config.toml
vocab_size = 8192
norm_eps = 1e-06
rope_theta = 10000.0
rope_fraction = 1.0
init_std_o = 0.0154
init_std_up = 0.0154
beta1 = 0.95
decay_fraction = 0.579
decay_shape = "linear"
dataset = "wikipedia_en"
MLP neurons of a small language model. Each row is named by its layer, matrix (gate and up: input weights; down: output weights) and neuron, and shows model dimensions 32-127. Each number is 50 + 12 x the weight over its row's rms, rounded and kept within 0 to 99. A neuron's up and down rows have the sign that makes its largest values positive.
After each neuron's rows, "fires after" lists the tokens most often just before its 100 highest values on Wikipedia text that the model never trained on. A number after a token or word is its count.

L5.gate690:41 55 51 43 39 54 56 42 55 64 44 53 43 45 52 36 66 40 72 39 57 65 61 39 16 46 55 52 54 44 57 37 34 58 67 66 66 34 50 41 59 65 48 66 58 52 79 61 51 62 64 58 50 39 36 56 40 38 47 40 54 50 59 56 60 29 58 55 49 67 19 78 33 31 54 62 48 44 56 61 50 54 49 50 26 96 53 37 39 58 57 63 39 50 35 68
L5.up690:47 52 57 53 37 60 52 56 39 35 43 42 44 46 61 58 57 50 66 53 60 50 77 39 41 42 52 40 57 74 38 47 47 48 66 19 59 40 31 40 70 36 49 54 63 44 62 72 67 49 43 57 56 52 45 66 37 55 68 70 45 61 33 43 46 54 27 43 66 62 43 72 29 54 74 45 47 45 18 48 71 54 36 43 50 72 42 55 36 51 55 55 56 65 49 60
L5.down690:64 24 66 44 49 32 41 55 42 49 74 54 45 51 47 99 49 61 50 43 53 50 48 44 61 54 49 45 69 51 38 38 42 50 55 62 51 47 31 63 47 37 39 33 50 48 40 56 44 47 52 50 47 58 49 54 48 58 65 56 54 45 47 49 58 68 38 63 62 40 60 33 44 61 46 60 45 48 39 39 40 65 50 51 53 34 55 59 46 33 60 55 44 42 57 39
fires after: "'" 53, "." 4, " of" 4

L6.gate325:70 51 76 51 63 64 50 44 55 47 65 59 56 65 76 49 49 66 51 54 48 39 65 67 25 45 35 36 72 49 43 58 65 60 59 36 54 51 54 61 67 54 39 54 25 55 50 39 71 45 44 63 43 57 37 62 45 63 50 58 38 42 55 69 64 43 52 72 47 45 62 57 42 40 47 46 69 45 56 29 47 71 26 53 55 66 52 53 72 62 66 48 31 72 67 59
L6.up325:47 34 53 53 43 49 65 46 55 48 48 54 53 61 30 54 50 49 67 49 45 68 64 50 51 52 19 43 58 46 36 41 53 58 52 47 48 56 53 40 30 50 68 71 51 48 54 23 80 62 44 57 51 72 29 55 53 58 54 55 45 49 59 29 62 83 40 40 46 42 59 46 28 56 50 43 46 53 51 25 68 63 55 51 44 62 77 50 37 50 67 35 63 42 28 49
L6.down325:49 40 53 53 50 56 51 56 57 63 56 47 58 46 47 80 44 64 70 30 69 54 56 53 44 46 47 48 42 53 68 61 47 47 47 73 56 46 67 54 30 40 54 57 56 54 56 58 48 43 35 52 49 40 51 44 34 29 47 62 66 79 39 57 40 40 54 45 32 59 63 57 34 43 49 66 38 45 47 62 40 36 45 58 55 55 58 50 48 46 58 54 51 47 36 73
fires after: " the" 19, "'" 19, " their" 10, " his" 5, " a" 4, "s" 4

L6.gate311:67 73 67 58 41 57 61 62 38 68 35 39 23 53 77 57 51 63 55 48 40 43 41 65 57 73 51 55 41 44 63 69 54 57 47 42 59 46 43 38 53 45 49 71 67 48 48 46 46 74 65 55 56 59 38 68 36 55 58 60 38 43 26 57 45 46 49 71 38 49 80 59 36 71 52 53 62 40 63 34 66 74 36 29 37 50 41 52 30 48 53 58 28 69 53 49
L6.up311:58 43 56 53 53 33 45 36 38 49 54 60 27 38 43 59 55 37 54 44 77 54 65 69 40 28 55 53 62 71 47 80 45 61 48 52 39 37 35 65 59 61 63 36 44 59 53 40 38 55 27 51 47 45 45 52 45 68 66 61 49 63 48 42 32 65 30 55 44 52 45 40 48 53 52 39 48 45 60 57 47 64 53 48 38 32 45 28 48 28 50 58 40 37 47 62
L6.down311:68 63 42 61 45 59 40 52 46 55 60 38 43 45 58 02 33 76 35 30 40 28 46 50 43 53 56 45 43 45 47 18 52 49 54 73 35 38 35 49 49 55 47 36 64 53 63 57 39 63 46 39 60 45 72 39 52 46 60 35 51 41 45 41 42 42 57 57 51 50 63 44 46 60 52 54 61 39 58 64 54 67 47 47 50 34 60 45 51 51 56 57 50 48 56 52
fires after: "\n" 53, "|" 28, "li" 4

L5.gate466:31 59 52 62 27 49 67 60 46 56 48 53 61 42 57 31 42 42 64 49 64 47 65 54 30 39 38 50 44 43 31 50 34 59 40 52 53 32 64 46 58 60 72 50 33 40 65 56 45 50 44 51 63 59 37 51 55 49 46 43 35 45 46 47 36 47 68 53 44 50 38 37 57 53 48 49 68 47 49 41 50 54 41 38 31 60 54 50 60 48 47 54 59 59 58 57
L5.up466:51 57 65 61 43 40 46 57 53 50 36 56 38 42 27 44 44 49 53 46 60 48 52 83 68 24 44 58 50 33 27 42 48 42 54 57 48 38 45 62 43 41 70 65 53 28 50 51 67 52 52 55 41 71 39 41 59 37 51 34 49 23 52 41 42 49 62 37 43 34 65 35 52 47 47 56 37 73 47 44 40 46 44 24 51 59 43 50 82 46 32 59 34 61 47 59
L5.down466:68 57 46 56 57 47 42 61 31 52 55 39 53 19 41 66 50 52 52 62 45 58 41 55 56 32 48 51 59 35 36 42 52 57 65 40 38 56 51 58 36 49 80 49 35 34 49 56 39 45 39 53 48 58 54 60 43 47 55 45 57 30 37 41 27 27 47 29 50 48 56 44 29 57 50 73 25 54 42 46 70 40 73 42 35 39 50 54 58 39 51 66 51 26 44 61
fires after: "'" 46, " \"" 12, "." 11

L6.gate549:62 59 40 39 68 57 40 49 57 60 57 54 50 48 53 43 40 65 59 57 60 35 47 39 58 60 42 24 57 52 61 52 52 52 47 32 37 57 55 62 48 30 50 61 52 53 49 32 51 56 42 36 56 44 57 74 63 56 40 35 59 37 60 50 49 17 58 68 57 63 23 46 47 58 43 53 46 67 53 61 50 46 73 77 26 52 57 50 55 67 43 53 62 51 48 46
L6.up549:58 65 46 45 57 35 72 48 45 42 43 34 24 32 53 53 66 66 66 46 47 54 56 36 54 49 38 44 74 80 67 40 48 49 57 49 42 66 47 49 59 25 45 59 41 38 37 60 67 51 40 53 58 32 40 57 65 58 37 40 54 66 63 56 45 46 39 41 45 49 53 45 37 41 49 55 37 59 45 36 73 45 58 58 42 61 38 52 51 49 46 40 58 58 41 53
L6.down549:51 47 33 59 52 67 40 41 61 83 61 53 53 57 41 54 47 46 64 62 24 52 58 59 53 32 59 33 54 55 28 47 58 53 58 41 47 46 62 56 40 46 49 41 68 38 52 44 65 66 53 47 57 31 38 53 63 52 50 40 47 48 44 37 53 53 60 48 57 47 38 36 55 34 45 50 44 21 50 32 64 40 32 75 79 46 70 45 31 37 55 59 34 52 45 34
fires after: "\n" 29, " the" 13, " (" 10, "." 4

L5.gate242:48 59 34 57 56 51 40 47 39 42 57 49 57 53 39 38 54 44 57 37 73 47 58 49 38 51 62 31 51 54 49 48 56 62 64 32 57 47 62 34 72 59 41 68 51 50 49 49 71 46 57 47 57 57 39 50 40 49 56 37 61 57 42 58 89 73 61 55 59 38 51 40 56 48 53 41 45 38 56 36 61 57 54 59 71 56 76 30 56 75 55 43 33 28 50 65
L5.up242:64 58 40 66 44 34 35 41 59 57 61 26 48 79 45 51 50 31 73 36 43 46 64 55 47 50 36 51 58 65 38 44 53 55 41 19 48 26 39 72 69 49 40 69 39 53 60 66 47 59 56 42 56 54 60 55 61 45 44 38 65 64 41 56 67 85 63 43 56 61 51 74 43 71 45 56 49 62 53 62 57 37 51 66 53 49 59 39 52 39 56 53 54 62 58 49
L5.down242:42 52 61 36 38 34 58 33 76 72 27 76 21 53 50 76 64 41 49 57 40 45 68 47 43 48 40 66 32 40 30 60 44 68 41 54 54 58 42 46 57 69 49 71 72 56 48 51 52 71 34 29 54 57 32 33 58 54 49 56 62 52 39 46 67 43 64 58 42 28 51 55 45 57 46 54 17 31 66 59 58 49 65 64 48 61 44 72 56 28 63 57 65 59 32 35
fires after: "." 26, "C" 11, " St" 10, "S" 7, ":" 4

L5.gate433:40 34 71 60 48 78 27 47 74 74 48 36 23 40 57 44 34 56 43 51 51 60 54 49 57 62 46 70 53 58 58 45 38 54 47 45 66 47 36 32 58 50 37 68 22 48 48 72 53 40 80 55 55 43 46 51 47 36 45 46 41 50 41 32 68 47 45 63 39 58 67 41 20 43 21 50 61 41 53 46 43 65 40 71 52 40 42 33 68 65 57 66 44 55 46 47
L5.up433:70 45 54 39 68 62 55 51 48 47 49 73 56 38 42 59 54 61 45 65 51 50 23 44 56 48 61 46 49 48 54 57 48 55 52 57 63 73 57 53 45 47 59 52 36 54 44 52 48 48 50 55 54 46 59 61 56 49 40 70 55 13 53 58 39 32 52 61 58 73 41 50 56 36 69 63 43 76 33 60 49 69 56 47 46 57 54 60 41 40 51 47 48 58 49 40
L5.down433:32 44 53 61 38 83 60 60 48 46 35 68 48 65 43 70 57 51 44 60 47 74 61 40 64 40 52 48 45 59 35 33 47 66 70 61 40 51 41 39 55 52 52 54 61 62 50 47 24 46 45 45 36 52 51 56 55 49 55 63 67 58 41 82 49 49 68 66 54 46 40 34 58 53 66 72 50 50 44 35 46 45 42 62 76 50 24 77 46 78 77 45 47 29 35 83
fires after: "  " 31, " —" 13, "," 8, " Bod" 6, " 0" 5, " did" 4

L5.gate177:59 29 57 72 46 44 38 51 45 63 55 48 78 49 41 47 53 48 53 44 55 28 50 51 47 50 55 72 61 51 54 53 60 55 45 60 72 45 56 50 50 56 65 43 46 50 58 73 45 48 39 58 68 74 29 54 31 59 63 67 40 60 38 43 37 36 59 30 57 56 77 49 52 54 48 34 62 48 48 52 39 76 50 69 63 63 43 36 68 37 54 61 50 42 44 36
L5.up177:53 36 67 62 50 63 40 54 45 42 46 37 75 60 38 53 49 35 41 37 43 60 53 50 59 78 48 57 62 59 57 29 50 45 53 51 44 60 49 48 45 48 66 42 33 54 64 58 56 64 48 66 61 64 49 67 65 31 59 64 48 41 50 46 51 55 33 67 66 70 47 56 27 41 47 59 61 36 49 53 70 52 70 57 81 55 52 57 42 51 40 42 68 72 50 65
L5.down177:31 54 54 61 70 44 52 47 76 32 32 60 34 48 37 38 45 66 55 25 67 39 72 43 26 46 57 58 51 41 47 37 75 63 61 43 56 35 54 41 69 68 51 74 54 74 43 55 42 52 40 62 42 66 72 52 62 55 55 49 53 56 66 45 46 45 66 55 47 64 57 68 59 63 52 51 63 42 56 46 48 41 48 79 39 18 53 59 47 45 57 54 34 25 69 50
fires after: " |" 38, "N" 9, "00" 8, "+" 7, ";" 4

L5.gate580:49 22 55 59 60 56 41 17 66 34 44 52 39 54 56 35 53 41 75 52 25 59 48 48 57 45 35 49 43 58 54 45 43 58 75 35 57 71 48 53 48 44 56 69 62 43 55 67 56 43 62 62 54 43 35 61 32 59 45 57 40 48 37 43 61 41 53 36 55 70 50 53 36 54 46 56 43 47 44 30 45 63 30 52 16 44 57 36 56 33 48 54 59 75 55 60
L5.up580:47 62 47 56 49 59 45 20 49 54 41 41 54 63 45 47 64 63 34 42 45 60 30 52 45 55 62 41 37 24 48 30 71 61 47 41 59 56 49 48 62 51 62 52 45 43 62 49 61 41 67 38 59 78 44 51 49 40 51 50 63 47 62 51 34 36 57 58 42 51 46 35 53 55 55 64 55 31 47 42 58 38 53 37 58 42 49 41 58 53 38 28 75 45 34 53
L5.down580:82 48 49 42 27 30 44 65 29 58 52 71 44 47 41 43 47 47 61 53 52 54 51 32 57 55 35 60 41 71 48 54 45 55 39 60 38 24 40 66 46 44 48 46 65 39 50 56 35 44 45 56 59 61 78 46 47 51 35 63 53 48 42 45 59 58 53 60 56 50 49 76 57 55 48 54 60 46 60 61 41 55 39 44 62 59 47 35 50 33 51 58 38 48 47 64
fires after: "-" 46, " age" 4, "," 4, "  " 4

L5.gate148:44 58 47 36 67 67 68 41 72 54 46 89 47 58 58 38 83 45 48 64 56 43 63 47 57 38 46 36 56 41 39 60 73 66 36 33 31 50 60 57 64 62 51 65 59 30 47 72 67 62 39 42 34 48 46 66 67 53 58 68 41 36 72 63 35 48 54 38 54 60 43 56 29 45 63 45 41 49 49 59 36 54 54 73 52 54 38 55 70 36 55 41 53 42 57 37
L5.up148:35 40 44 55 72 50 50 54 49 65 43 60 50 56 40 52 43 70 45 37 60 73 68 50 30 40 64 61 42 50 58 76 61 62 71 56 57 63 71 45 51 47 55 45 53 49 41 42 58 48 77 39 42 39 41 52 44 56 49 57 43 51 44 62 62 67 73 46 53 45 64 56 60 37 49 43 54 59 52 58 57 72 46 48 70 64 87 57 38 66 50 61 51 60 44 28
L5.down148:64 57 70 68 70 44 61 58 37 38 39 71 47 34 51 51 48 69 32 45 56 54 57 51 43 52 21 36 30 38 72 69 45 68 43 53 47 57 57 35 53 27 47 55 40 47 46 67 67 54 45 58 52 45 40 61 42 30 44 33 38 37 51 30 44 47 60 55 48 54 54 67 47 60 79 59 43 59 58 46 43 50 66 23 64 43 38 54 58 78 33 45 37 57 54 43
fires after: " the" 41, "des" 7, " el" 6, " most" 6

L6.gate422:43 55 53 59 42 38 57 36 55 55 64 44 50 61 63 35 49 59 79 29 63 26 29 72 40 53 50 40 64 42 52 34 54 55 48 40 58 57 47 36 44 53 47 35 54 72 38 58 64 48 51 40 47 47 40 48 57 42 56 57 21 54 36 47 49 66 47 39 47 48 49 61 30 59 50 40 42 43 37 49 50 64 35 66 55 66 53 15 57 45 51 48 65 72 60 56
L6.up422:50 48 50 61 41 49 61 56 55 34 82 47 49 43 67 46 56 53 49 51 57 27 62 58 28 54 66 40 44 46 59 61 65 53 46 36 50 77 36 48 47 44 29 53 56 42 59 43 62 47 74 64 75 41 75 44 41 48 43 45 39 65 52 63 51 68 45 50 47 48 63 62 52 43 53 57 67 48 63 51 67 49 35 45 48 58 54 35 70 33 28 66 48 67 67 48
L6.down422:71 72 48 55 34 54 56 55 50 43 64 60 62 42 46 00 53 55 48 48 49 43 45 62 44 43 46 38 58 36 68 53 38 85 57 36 44 55 33 69 49 46 28 43 55 58 68 52 69 56 54 47 38 38 62 47 42 68 56 49 47 49 54 44 50 58 46 49 42 56 44 53 46 51 34 60 51 55 50 61 51 53 42 41 58 42 69 47 60 40 34 66 40 65 37 67
fires after: "\n" 73, " 5" 5, " 6" 5, " 4" 4

L6.gate544:42 70 51 60 39 42 54 29 55 27 52 42 18 42 56 32 35 42 43 51 43 50 67 59 73 47 33 48 36 38 35 55 40 54 41 58 35 80 30 40 44 56 72 54 57 53 58 60 59 34 55 48 49 68 52 53 58 52 42 39 70 43 51 17 77 66 25 55 62 71 48 48 17 41 44 46 82 56 42 67 39 44 38 58 58 54 45 35 33 40 32 51 43 66 49 49
L6.up544:40 76 68 44 26 57 59 38 59 53 60 49 49 49 39 46 49 64 39 60 42 78 47 48 58 68 53 51 52 36 53 67 37 54 59 38 41 45 50 45 51 49 79 44 56 42 45 39 49 44 44 59 41 75 42 50 64 39 37 48 54 49 52 50 49 42 43 28 52 55 55 58 55 34 48 48 72 33 46 51 37 54 35 36 49 52 34 29 36 50 31 43 30 40 62 53
L6.down544:41 67 68 40 40 40 66 55 43 38 47 51 60 47 59 07 61 47 46 44 36 51 44 38 62 34 27 42 55 56 34 30 63 57 44 67 58 64 41 68 52 30 49 53 46 41 34 56 53 39 42 45 43 57 26 50 52 35 54 26 57 63 48 49 43 46 44 37 39 45 37 41 42 48 36 19 56 41 54 68 25 35 43 66 61 49 34 48 51 40 38 57 48 62 15 39
fires after: " in" 29, "^" 11, "ür" 7, " ra" 5, "\n" 5, " ne" 4

L6.gate699:61 47 58 48 53 33 42 37 74 46 47 60 49 42 37 46 69 24 40 51 45 60 61 59 48 31 65 44 46 61 64 47 42 67 48 33 67 54 65 68 75 42 52 47 47 32 62 65 51 49 34 34 63 65 44 71 56 61 46 54 49 47 46 55 64 60 59 44 43 53 41 61 57 43 69 57 58 55 30 48 51 43 31 57 61 46 33 51 55 40 65 68 38 52 40 41
L6.up699:48 34 46 47 59 58 32 46 43 33 31 44 45 65 71 54 67 20 68 33 57 31 53 49 38 45 51 34 29 31 57 59 42 70 67 42 48 64 64 56 67 50 39 44 34 50 55 60 20 63 41 53 47 43 58 37 52 61 58 70 52 32 64 39 55 53 45 64 47 51 43 46 59 67 48 47 80 61 67 45 28 46 67 46 70 38 48 60 56 48 44 41 47 28 32 57
L6.down699:68 59 47 67 37 76 38 52 58 33 53 49 59 27 18 32 31 49 60 32 46 58 51 60 53 41 57 70 60 35 62 43 50 49 48 47 69 66 51 54 45 62 49 51 49 64 54 70 57 36 36 42 42 71 40 48 43 48 62 53 54 50 42 31 42 34 39 42 37 40 36 51 27 47 58 50 43 53 41 42 50 32 41 47 76 52 42 48 85 76 48 43 64 72 51 48
fires after: "," 23, " of" 14, " for" 11, ")" 7

L5.gate404:50 77 44 45 49 42 41 45 56 30 49 70 38 54 50 53 65 45 54 35 71 71 80 65 46 55 41 49 53 54 46 50 41 63 81 50 72 47 50 58 43 44 63 64 44 52 71 49 62 47 61 40 44 49 34 55 48 46 38 37 37 43 65 36 58 34 68 39 53 63 49 32 45 62 54 57 39 52 63 72 50 43 44 29 39 59 53 45 50 56 46 47 40 42 60 58
L5.up404:53 54 50 37 45 65 71 58 50 57 61 57 34 44 49 37 42 59 25 46 50 45 38 47 52 59 46 30 53 41 52 50 63 54 55 43 50 34 43 37 60 60 42 50 37 59 63 50 44 58 39 50 33 67 40 57 89 51 84 29 45 38 55 33 55 34 34 52 23 42 49 28 51 40 63 62 63 65 18 37 62 58 45 46 46 35 44 78 53 62 58 48 59 64 43 61
L5.down404:58 30 50 45 54 55 56 59 49 54 44 26 56 59 60 30 54 54 48 57 51 54 37 46 50 47 45 58 42 63 46 54 43 46 66 53 39 50 25 68 31 31 40 56 44 60 65 53 39 32 69 65 40 46 60 41 41 55 45 67 32 31 51 49 53 45 20 25 51 51 29 53 44 68 39 49 77 34 47 58 54 42 57 36 43 55 56 29 46 44 31 40 64 75 38 39
fires after: "|" 26, " |" 25, " 38" 8, "'" 5

L6.gate561:40 67 51 51 42 75 61 62 44 65 61 57 75 55 75 43 67 54 52 36 48 59 56 56 52 67 46 54 47 47 44 36 60 47 67 35 70 53 36 52 58 57 59 68 60 69 46 51 55 41 45 54 52 51 37 75 65 49 25 76 44 25 53 50 80 59 40 62 63 57 69 71 44 54 62 48 58 53 79 55 31 47 62 38 52 51 47 36 77 65 54 68 44 49 39 49
L6.up561:38 61 59 58 72 56 42 73 41 73 53 41 60 37 62 60 40 59 34 60 38 50 44 50 69 61 35 44 38 33 45 61 36 34 53 43 56 49 20 32 58 50 77 74 66 48 59 64 43 32 38 40 39 43 53 65 78 32 54 66 48 45 58 54 61 66 24 38 49 35 67 58 52 56 49 64 59 67 63 60 69 43 45 43 57 47 38 36 55 59 64 58 42 49 43 51
L6.down561:56 50 39 36 50 60 47 62 32 66 46 73 48 52 26 63 42 35 44 46 48 41 53 44 42 62 42 42 42 49 35 31 42 25 58 44 59 70 50 58 48 39 40 38 47 46 59 69 30 62 34 50 39 72 66 56 67 25 35 62 49 42 56 66 51 66 65 54 54 57 50 39 42 48 50 61 53 43 54 46 56 49 50 74 52 45 34 56 49 40 40 59 49 48 63 59
fires after: " in" 41, " end" 7, "In" 4

L6.gate457:76 38 59 52 48 41 66 49 44 57 41 53 28 27 47 37 63 77 48 43 51 38 42 33 57 66 63 50 47 64 37 49 28 57 59 39 31 37 40 60 70 31 48 66 46 53 49 37 66 40 50 38 72 63 58 40 52 44 70 55 60 56 57 48 47 47 67 38 42 57 48 68 63 52 66 48 47 29 58 21 40 35 32 79 06 46 46 44 47 42 59 48 45 69 46 50
L6.up457:45 31 44 47 25 56 67 48 48 48 50 32 56 56 27 51 56 44 56 62 35 38 52 51 56 33 67 32 67 49 57 35 42 42 74 47 55 53 50 52 53 51 49 63 51 39 38 75 44 58 26 43 52 51 32 39 52 41 50 52 62 48 49 52 33 64 70 30 51 36 26 54 56 33 72 60 39 36 47 32 45 46 29 58 47 64 48 45 70 48 33 53 73 64 56 60
L6.down457:47 49 43 39 56 43 47 49 57 58 69 53 69 52 38 58 51 46 35 54 49 44 57 61 47 64 37 83 49 66 47 63 62 57 50 51 32 56 53 58 65 65 49 52 55 56 47 49 45 78 67 62 66 30 45 58 53 47 54 72 39 56 55 56 59 56 66 30 31 62 44 47 41 69 35 65 67 49 41 37 51 51 59 57 45 41 57 45 61 62 53 63 57 61 42 59
fires after: " United" 25, "S" 22, " and" 12, " by" 4, "," 4, " the" 4

L6.gate352:59 71 54 39 57 56 44 42 57 47 46 21 74 57 55 31 49 45 47 20 41 49 46 36 48 40 43 59 45 46 64 52 69 43 57 50 49 54 45 52 54 63 82 45 48 52 78 61 44 50 46 40 51 59 53 48 52 22 41 56 54 56 37 48 54 71 37 53 50 69 51 47 36 68 41 51 36 45 51 23 47 26 53 88 26 39 77 63 42 51 77 25 75 45 68 40
L6.up352:27 62 24 55 59 54 56 50 27 46 34 54 38 47 50 47 41 40 48 30 66 78 30 56 31 68 77 29 52 69 32 22 55 58 39 46 35 32 37 47 65 47 70 69 35 34 44 51 46 52 42 42 48 68 48 31 65 26 61 45 48 45 56 47 55 31 51 33 33 52 53 54 36 52 76 58 52 48 42 27 55 52 64 63 48 49 39 51 36 49 53 49 46 34 58 50
L6.down352:43 56 47 35 80 46 46 42 66 28 50 31 51 62 21 56 54 85 72 35 84 44 47 49 45 79 58 60 18 45 45 21 46 63 38 56 80 52 50 40 54 50 54 49 41 40 63 37 58 24 56 35 56 60 57 51 51 60 44 62 43 67 66 65 51 31 41 31 37 43 55 44 47 56 51 52 66 41 56 58 55 59 48 57 45 44 60 41 53 45 54 52 44 26 63 67
fires after: " (" 31, " sq" 6, " a" 6, "sq" 5, " 22" 5

L6.gate41:61 58 66 47 67 36 41 54 47 53 45 59 33 64 19 49 81 49 43 57 50 53 63 60 69 42 50 50 53 53 45 47 53 72 51 44 52 86 37 50 49 42 60 65 28 52 43 44 45 33 44 47 59 32 38 29 49 46 52 59 40 52 48 61 44 53 64 47 41 32 36 65 32 41 66 63 33 40 52 59 61 63 48 50 50 60 39 51 67 55 53 53 44 42 47 37
L6.up41:40 56 42 65 57 43 61 48 70 61 68 72 56 35 51 34 57 53 41 50 39 39 29 39 46 41 62 50 32 67 58 26 36 42 44 25 23 63 60 59 37 65 48 46 48 68 54 39 60 38 63 51 62 38 41 72 39 49 40 36 59 49 36 50 47 34 54 85 46 52 59 62 47 47 39 43 57 53 55 44 24 55 64 83 50 24 56 45 57 43 38 59 57 38 51 47
L6.down41:38 48 44 52 59 46 31 31 51 68 47 23 68 53 56 64 46 54 41 68 47 48 34 67 58 50 59 57 33 69 38 51 51 64 48 40 51 65 34 36 61 42 37 28 35 45 56 63 51 57 39 52 71 47 56 35 41 63 68 71 48 66 58 35 52 70 40 25 39 61 35 65 74 50 48 42 39 44 21 80 43 59 62 73 43 48 55 55 51 16 40 56 33 49 43 46
fires after: " The" 26, " the" 13, "," 12, "The" 11, " but" 4, "." 4

L6.gate127:43 47 46 39 55 52 48 48 40 77 51 43 55 47 62 38 64 57 51 29 78 21 36 30 42 47 36 44 51 51 51 64 46 42 15 72 70 55 41 67 75 51 60 38 65 48 50 61 55 70 49 40 76 56 42 69 41 26 53 63 51 64 61 54 65 47 53 35 70 44 41 57 52 63 45 59 67 41 45 57 48 40 39 52 53 59 49 54 75 62 41 58 37 40 38 46
L6.up127:40 42 52 31 35 58 55 61 59 66 56 31 57 43 59 51 70 42 40 33 60 55 33 34 62 51 56 52 53 66 70 55 33 41 32 42 35 65 54 52 57 62 31 34 37 45 54 30 44 56 62 47 54 50 32 41 51 26 70 61 40 52 26 59 47 39 39 52 47 31 54 44 53 55 45 46 37 38 49 59 39 39 45 56 32 60 38 46 63 47 37 29 27 48 52 71
L6.down127:48 47 65 59 31 48 57 63 39 52 62 43 49 49 35 92 46 62 87 66 42 61 50 40 51 55 50 56 42 69 43 69 63 51 66 49 45 48 64 59 60 36 59 38 83 54 43 59 42 69 36 56 57 51 46 37 54 57 55 66 66 49 41 45 57 61 50 43 37 73 46 50 55 49 60 24 46 47 47 48 58 55 47 36 50 39 52 32 40 76 54 48 39 49 54 33
fires after: "." 43, "\n\n" 13, "," 8, "\n" 4

L6.gate487:58 58 44 54 59 37 43 42 62 42 59 41 52 67 48 29 55 52 35 61 52 53 64 52 56 38 53 45 74 39 48 53 53 52 54 32 49 62 57 79 35 25 53 84 54 40 52 39 54 55 46 44 68 44 31 47 37 21 72 42 70 50 50 51 67 63 57 53 53 57 34 62 39 52 42 56 42 53 52 64 70 42 70 80 42 45 57 53 53 51 49 54 67 49 64 50
L6.up487:59 50 38 78 42 67 49 45 38 19 56 33 39 35 65 47 27 49 32 51 63 60 58 33 56 59 33 78 38 29 64 67 30 38 62 53 45 54 62 65 48 56 61 46 73 37 60 68 58 66 58 55 57 51 55 55 49 27 49 58 54 53 47 55 56 64 33 43 54 51 48 54 33 39 49 56 55 57 47 70 55 57 58 41 64 54 53 46 27 56 58 48 56 72 65 75
L6.down487:65 42 61 75 42 53 54 68 44 53 59 67 45 50 43 68 57 48 55 50 51 65 40 28 39 59 45 39 11 52 51 46 53 60 57 55 65 26 38 20 67 69 64 36 35 46 51 43 42 57 54 54 61 39 72 57 45 35 61 49 43 52 61 48 75 50 45 41 48 64 64 63 31 55 45 56 56 66 53 55 36 45 26 27 62 44 37 76 36 55 47 60 56 54 51 68
fires after: "\n" 30, " in" 14, " (" 10, "{" 5

L6.gate360:55 60 54 59 55 32 31 52 44 49 29 55 39 22 24 49 33 50 50 38 41 33 77 70 66 52 47 39 52 67 56 49 55 66 30 55 61 55 43 52 29 43 61 56 26 46 47 48 55 58 58 42 57 37 48 65 57 34 61 66 39 36 44 45 65 62 61 57 54 55 55 81 47 54 57 53 41 39 44 48 52 46 50 57 32 42 46 40 78 66 55 46 53 44 53 42
L6.up360:37 58 64 37 55 40 39 54 54 49 23 50 62 68 59 50 62 48 64 59 31 51 32 52 41 26 63 38 39 26 42 53 60 56 28 55 28 51 62 49 35 61 73 45 66 63 24 49 48 70 63 26 56 69 58 73 58 38 48 41 34 57 44 58 42 39 65 47 54 44 46 48 48 39 67 62 47 61 31 52 46 60 41 54 79 45 64 50 29 65 60 50 37 26 63 30
L6.down360:55 56 58 47 52 40 43 30 42 69 55 43 56 45 53 53 55 43 26 44 46 33 60 55 50 58 39 61 49 55 50 51 54 62 55 37 57 61 42 11 65 56 36 72 60 35 39 41 44 50 44 45 67 42 60 63 46 17 50 25 64 55 56 42 46 55 39 47 46 55 35 41 57 51 56 52 60 56 34 37 40 37 51 62 61 52 57 48 46 67 59 50 57 55 47 61
fires after: " the" 33, " 1" 8, " 2" 6, " The" 6

L6.gate551:35 68 48 72 44 41 35 42 44 59 47 43 38 77 35 48 60 66 45 25 49 50 39 49 51 79 35 49 51 24 47 51 81 78 54 45 50 55 48 42 55 39 73 48 49 52 70 55 55 44 58 41 34 47 54 53 53 40 47 51 59 38 55 50 28 56 59 55 39 49 65 47 65 69 66 71 52 52 48 59 53 51 32 66 45 44 52 43 57 40 57 43 36 61 58 39
L6.up551:40 53 67 46 50 32 56 46 53 53 36 58 45 41 49 54 27 48 42 66 60 38 55 54 48 45 51 43 47 40 62 63 36 47 43 43 40 39 21 49 79 47 55 79 23 53 55 65 50 69 49 44 08 88 49 42 43 35 41 67 50 46 68 58 64 44 42 68 54 57 56 51 71 49 54 56 66 58 59 52 43 45 63 61 56 54 40 37 55 65 41 66 58 56 40 31
L6.down551:83 51 32 26 50 43 43 39 48 60 76 62 37 43 44 46 52 46 57 37 56 40 37 58 41 51 65 45 44 51 43 36 52 64 49 83 35 32 34 77 41 58 55 60 51 51 54 40 50 48 40 29 71 32 40 41 53 49 46 43 54 61 59 50 64 30 47 50 30 50 50 47 62 38 33 45 50 38 62 78 55 48 60 62 36 47 70 48 56 40 36 47 48 47 47 13
fires after: "." 19, "," 16, " as" 16, "\n\n" 10, " for" 6